From a checkpoint of a small transformer trained on Wikipedia.
Architecture: LayerNorm before each block, rotary positions, no biases in attention or MLP, untied embeddings.
Training: a variant of Adam for these matrices, 290M tokens.
MLP neurons of a small language model. Each row is named by its layer, matrix (gate and up: input weights) and neuron, and shows model dimensions 32-159. Each number is 128 + 24 x the weight over its row's rms, rounded and kept within 0 to 255. Numbers have three digits each. A neuron's up and down rows have the sign that makes its largest values positive.
After each neuron's rows, "fires after" lists the tokens most often just before its 100 highest values on Wikipedia text that the model never trained on.

L7.gate488:136124110117150079142116132124129127109108127180115148123093118125120101170144119085140151138185125123085108111096099171104147140153110171117113124111160107142116113106156144115101127091124136131133114165101135156144101125097134151169168187116117118122138144125122189125113160112117120107127138179144128114108111130121091114130138135127135109170173102132099138119105138145177136095141
L7.up488:134134165105173144171167117118097145079122144128106110201126094122145106163118190114122110155096147186097088095135120126120122098097164116120130149146128089115149122129128124070131097139123152164125088172106100145133095126098129157132091131107146106137150140123188144122145143108150155132135167137158153109117137116109101166128123142135152115113109125149128121142117122114152134123093
fires after: ".", "°", "7", "8", "v", " in"

L5.gate615:128147139098133133108100120114131158101122163120128115110101149132094092129133158108116117142122113150159090145151117164139106149154114211125113116129126140167118107123170118123125111117174104101154093157096117141175123121142108149142089095136106151089119129152125128128142135121106083109102120138127120130128131137143066117104129104127126104081146154125147162125121119125146065084159
L5.up615:132132093112109155104139142119142130133134135097101137153138135123112132136130165130138091116099142157129124156155159098136170170093144160108123118157086165153101128167141144118142122127147120110150105149125152130118119147128116158105138146177155150126109114157138103122119125112108115116086134112100129173128157113120144121129160110120126151149116110160108121114132141124136126117166
fires after: " V", " v", " to", "V", " f", "v"

L5.gate297:104167109124102113114130128122121143103119112136147089123158139097103156160125094130114115132080132123166123121138114173126153147146140143123143112081133155103126126109099156131138129151150121123107108082142120156113098120118117139150142152157143119140075134128157117110116102106104120121135168094147138140119125126157093147128161060146108121122121147152105087174118130137093192087080
L5.up297:107126107139140120112146103107107142132144140155178128131176151093107144118131106098142131123148139123131105137137183123157120080120126108148155190110138100121133124123121134166108132109115142098142140138127137127126138109111119160109163139093116111142134113147095131093126101158140138137123104143147081116089125067149118153142130148083148143143135091145118140117113093126153114117128
fires after: " in the", " the", " of the", " for the", " on the", " from the"

L3.gate572:146159160129136121121142123165145138141123180122135135142122097103110119099132133099132103162139096140122122163149071132126135102149092105162134092176150149109144092103112128143121104158122144091166146132108180151105123094153180105135119153188134129127097148141107101101093131150152121139168130128145121121108145161127117116131120082094119102157127136122142114173066107099142145156095
L3.up572:136176069100091143163119142080140131131121136123091140123103140162134136102136133154124143133178085113131108100165146115133094137127125126139104179169109123143084112121108142140089126065145145131130114149119164167110115145128062112134146121129093137111141088136124109107185118130145163115126087126091144144142152140117115109165131112124194153158120117133124112118141085131148131119136
fires after: " fl", "l", " bro", " bl", " w"

L3.gate319:124136164120121128103132122166111118133128131126163115109105112137127124116082126102129139115114086105125085127095133173132137127092120116165123127133138130152132155128110128132136130187158166175124110090134113133122136129131154177116122103184140086163116133161148137141137152091083138172115123141150085187094150109100125155130128100125122139101126133112129144195144111122151133111136
L3.up319:137097123127128128097142111116155131097097106119104112132118166144129109124108072112155122124099092138144079126133123125137151127161124127140144166152090137122128101146110117105135133139162114137143144128133154108092110140096193169157115111130129171121146147125117158157110112125106112137116139121130127118065118147137104137083100131165154195188167081094106111111111097124135095171105
fires after: " fl", " oper", " he", " gr", " Gold"

L7.gate187:181144094138154095090129159104113085096113143137136122104131105142102137080065127121134129150103138164120119100116150128135154126127151150170134160105156125102147118150121080133085074123099121090148127071103152088109136134137159149117166139109117129106137144111167165154116097118107108137119079147113146172112132122088111111139116160096099113136127134130114163127106087167122136116155
L7.up187:149129130154121114151132138162125087160110130134119125100150153110141150141133120107145114106109152104156086123125092097101131091144116111096157157139142159154189095091155132090110099118165155117148111137138129147140135127118159153115117114167094094168143137152114139148106114141170111116124168161129184131106116098125089143117109168154105071147115141070131140149099121129125110108132
fires after: " de", " Al", " La", "to", "'", " El"

L6.gate515:128160130114118091135124118173118139138132117122101140120147153116172140117122145107135122093092169133116111122161116129109135155107134083114107145124127107120144142112143127144094159126143076150107058151181152133180141096124148116154109124080130122071102101148113168109153102133101131116150099100105134153156150084163146150116105148098110138108116147109148082123117145087115122122122
L6.up515:085175152130166137142113127143090112146158124095145147139063107150159112115172142123114136126176100120109114145116089140144122137136159125100113094098100175098159119103136135172138124150154145135126112120132148181156106117129117163131118119145125172102129126124129094117124111128162165120140181099057135149159139147141159143142099132134134167089165119122101107137122177140126125116150
fires after: "\n\n", "s", " Bar", "im", " Bal", "uer"

L7.gate676:112145158106166098117090154131159128107098157140134146108150129136102139124128170109112111141143142152136110084148135140096155142133145152115056103126132116115120145081124150143127105116146135081114125162139154178110124162096104113142142123110110103140133161109177169159148140119137118083159126143119114147122129147075117112141106142106136135125204149109111144141120157109126150113146
L7.up676:122148149134111106132141164180106095095089105124123146181177106089135126120088100090108131137128117162138091119130077119129109132108139152154174171130118114103111146105088116085125188143155140132124141145134142119123119132116140169138104120101180151138140150132112116105153104121133145142143144171139155108172101148118172108096129147156095149140119114136142111143108060172151141125059
fires after: "′", "°", ".", "7"

L11.gate687:121147115134135136128123115141111158112133166136121129178155157172098144160121131101110114146147146136139102116097081130105124136136134160138117163122130165117121124140133112134110166133104140109105142098125119132113128192105176120128118138119156136147112105163167118117087105100099124113155145113107149163124133131087159130113099134132121130097172098148129123137110133118067159168136
L11.up687:143135105135183129104104113138161171105102116154127181077131142140108138165106123109107098136141193143117168122095132135130173167097140117119126143093105133088126141116128118143145131173120111156150109140110103126115112100132133141136142139131110158116106112155182113096120113105103129110103164175124136130126113144113129129144111138142140127120120108170106106128157152142113107076162
fires after: ".", "°", "′", " You"

L3.gate688:117120137120133094126103135181149134120145128124154082148132130124133159174102128125131117128164126109123175150114109144134108070134137120140124124099125143145103128129117131095118125134102142137119112138120107096160124129061135121120172152088121124160097112155138124118142130119150114164101103104144162132113139138184085129148118132124121077144152103098188129152086103135138134143136
L3.up688:114135143100111099182110153134157132151154133174158160136181116122113127071077121122132142160170126082149124170109127114107152084135143150083138158159129157121121097153128121112111164112116137095109095121169136137169104129124090113136135136104152140167117096109149072119131051143147109135109120129122128135176093129153118142126107136130136131105120141126123148128060095112145119143143
fires after: " S", " M", " m", "-S", " Em", " in S"

L5.gate413:159078145127133112089135129147113097131117145138111073102133115147094108086117094121104137169083136114115143161121119136136141169105161129111112136110158138119121139179152122170126149120141100123143130153150096156107082127142115122128169143089129097168131127118084141164112128104160131128119147097110120123151125101126109114100066124121117147158153154139111121130142142099104185120110
L5.up413:144115138141129123073125140102128162156153106123107115100129139151140171110133123067140106129141149119081150143120096113139094138095171168114092151123138146130134143119136148101115140136134127141117114119163084089162119169183115078122153115113118126130084115119104152122103133083127104130144124115121146124122150107128123158112124128138101145133196152102136149119106139089121087146159
fires after: " T", " t", " f", " D", " X", ", T"

L7.gate462:150120107117101112138121104108147120117105141130118117123135131162106165136116152120125160140129175153176084148103137149134130116147124158116129150105158148095140148137094112109128164133176112116139147126123108176127109101091071123132127158115145137109086131138109177117118139143131074112117136140104099139091117126149097100141084078088113100148134128101139124115147130152093147147114
L7.up462:098155116188099105149108159124146135151192152108154111102067117164163149125135129108143131141186161129140123115178104138169107125075116125168109124138155131098093160105122119160123155133125163110181130153122150082132137115136113172137147126142125113125118147115112163131131114113117141100160123143102119129097132164143074152122146103104179125115099153113172154086130110113131111143104
fires after: " in the", " in", " on the", "In", " In", " at the"

L3.gate397:160145156126141111110075073138101145188127113110139131140109128118161105115126148084142153137118106109128123099143113110162109135131149111126141101117137108181139119104113162102117101119107103186119092143154173173119127135146106112173095134144149118119116162118082142132105155118134097093123073123093105154151164142131104158119163125096102113128152169142120081131122099138171145144106
L3.up397:101118081147125131181120136096188128141177120100112081147147128081165151105109150112116114112142113127145136123105094134132196102138134116117163122121123110143132111124128118120110108130108117146153126138084121137124130145127185124154130151170130126105137104147135121113103121143123114137130118119090149134121146139124196175150134077164098139139152164141136118143120063153133144097106
fires after: "\n\n", " P", " serv", "- P", "- Years", " St."

L6.gate526:117119115151140130151111173137125125128173130150142135136139138165139099065138152096134161125115093122153128100100096136128100112065140127142111108124180145148092131099083134128105151139169133107141133111125126145120141111117157095143183170145145160103113135109112134065119129138148103130108093144105134156149166130163128118139141098143138098095139104123109088163088100138122122125107
L6.up526:073150123127121132161089170161136133122150107136097127105115136103138104130158138118121146142179143138096114130137094157149169100087144139117097134163111113111116123124125080102120128122109140099146117167126101120159140112138171148119120120135112134118130114144188141080086095138144145121105158137151070151142175169098110180112073137127160129110130169109130118159129154089163130128124
fires after: " s", " C", " c", "ie", " the s", " S"

L5.gate246:139196153153083128160115110101145099090152173108131094120094127090077114080094158148141122147140125143100120134142105138107123136126097138159122161119090107117108130124124115099124156142123136102090123129131145162163070120188102124129162122111135116130126129173127121122146150108085139147152148101115136124151106117141146094170172094091128110129153166164124165131124119096122171104091
L5.up246:098116119141119115137104116122078154146120148075102130123121123104117142136125120136099122109126180120123127124135112123161107159139145135143111106146137097158128116102089157125131124102103170151125151130092124124062177109127131112137141054103093122109142147163123130144135138149073135135133150125125123116146173156122111119105129144100162096191122163120126147128147091106140118134141
fires after: " P", " p", " G", " | P", "| P", ", P"

L6.gate740:162134131151108108097128164128133141122156107127172089164070140140181142161105114134143076128095111124108131107149109170142123178147152136127097141086161116088152145118154101138110132160120108109114149146141180092124105112144102138112118160133120132164112140118114138164158116144137116155132136135104165192095101172119061126115081123141115102126120138095128113128127134107133125145154
L6.up740:094131141131137143096116158091136145122129148162109095144135119114116117092161102099109099095138136151117139174083141136177175112106121119107105124144130087146138109149108102172123108160140152155170162110117103169108100093126172155125095152155131091150137124114110124143113104181151140137131157123144096146079120134134146149142112119102104096161127152143146077122061151145093150104129
fires after: " Gr", "u", "in", "ile", "er", "ues"

L7.gate282:132155182102127119099105160137099118067111102136111094128124149119121137171120137125096130110154152122130124072073142149126122113100184154152128146076113098108128109186123151176140115165170113106126135128102098128166082083143149100137152161158140167155116093134140162116089133143102125150089152116115124129102189108142096130119154108134091125123135094139128162153125129113135118150117
L7.up282:136113141143129145121109148127108116172123132132125137147103110126128123099168120114095105138163135099120134103158132127111129100121144107111142128067133158096128115099137115132135173126113109112145126116083124142112161136139188064130137121126109178138134136163165128149125119115109182110150134170157113115129174141111091156098141120118142142129145140156165156150119084156135099105155
fires after: ".", " re", " c"

L6.gate380:149128136107113103106087111162122155132153155135123116090121118143080133111111121095141127155124159126140125140149126135127105145150157145202097106113169191122163122134166127156079133131144096114134111140080143140115161103129089127138151125103099131131131156151166129093167122108110068109143160116110159147134128102099173097152146145097153097172149145113131114135120141124071126154141
L6.up380:109101091145113132111116149131085182127123153146183089150095144155157159123089155119115106144137110126120157171153090132180114141105146157151110129124146146124143127090124087090137136172113084119148120132159132101136061118131156173099118142129097141106154129118123115155141142110156104161069120138109142152144105103111117123098141144126096144140152142103158122137144119136074136175111
fires after: " T", " t", " Mo", " | T", "irk"

L6.gate570:160130097082144122128098147161135138078138123138158095127115130144092135163127157099141103140151151150082086096133167146156113111117145146139110108102103132076124090104155105162114162147116084118110104128114101148122089118116149150121081113107152131118123128106123137111120074155112168190122153075112122090086129128130121128111119136144158105148116118143153135140113105106110145121138
L6.up570:110087168105132161125121147141098109147174121142100096163161167151142162108149114108126115156106134155151094131153117121164158152111118109119169120104119139170131099101130182145091159108076136142133152095167164124134114107159183097130110137141107097107159100114105114126088128112146130159176100141060101112121132085101146139072145182092163136096117165157136136112098144129123116124135
fires after: " s", " m", "M", " M", "S", " V"

L3.gate539:099117123137140129097112165097103117141147133137117116102090143134127138135110125124124125115141099162105088139145123130147088166132162124101135125081121103116146127148138121115117129143139100129127117093117128104109177140058097135151124137162140150192114144107151118172101108119134115154135124135130138196113138111105084135145133132119118155152166152099161177136131104104153126159145
L3.up539:166145066127114124103133146144126094080111121153138097088120144161151138081120144129160134163063106167155117182124159131170132176124129082131161113141114121153128115120144104137120088121161122160129148132127128126100142142104121139131159150134106085134148121133133111126107127105140113094101070150133125135153150099143121157162109162112134141142160118118125114100138095145130084141124
fires after: " col", " he", " h", "te", " se", " dr"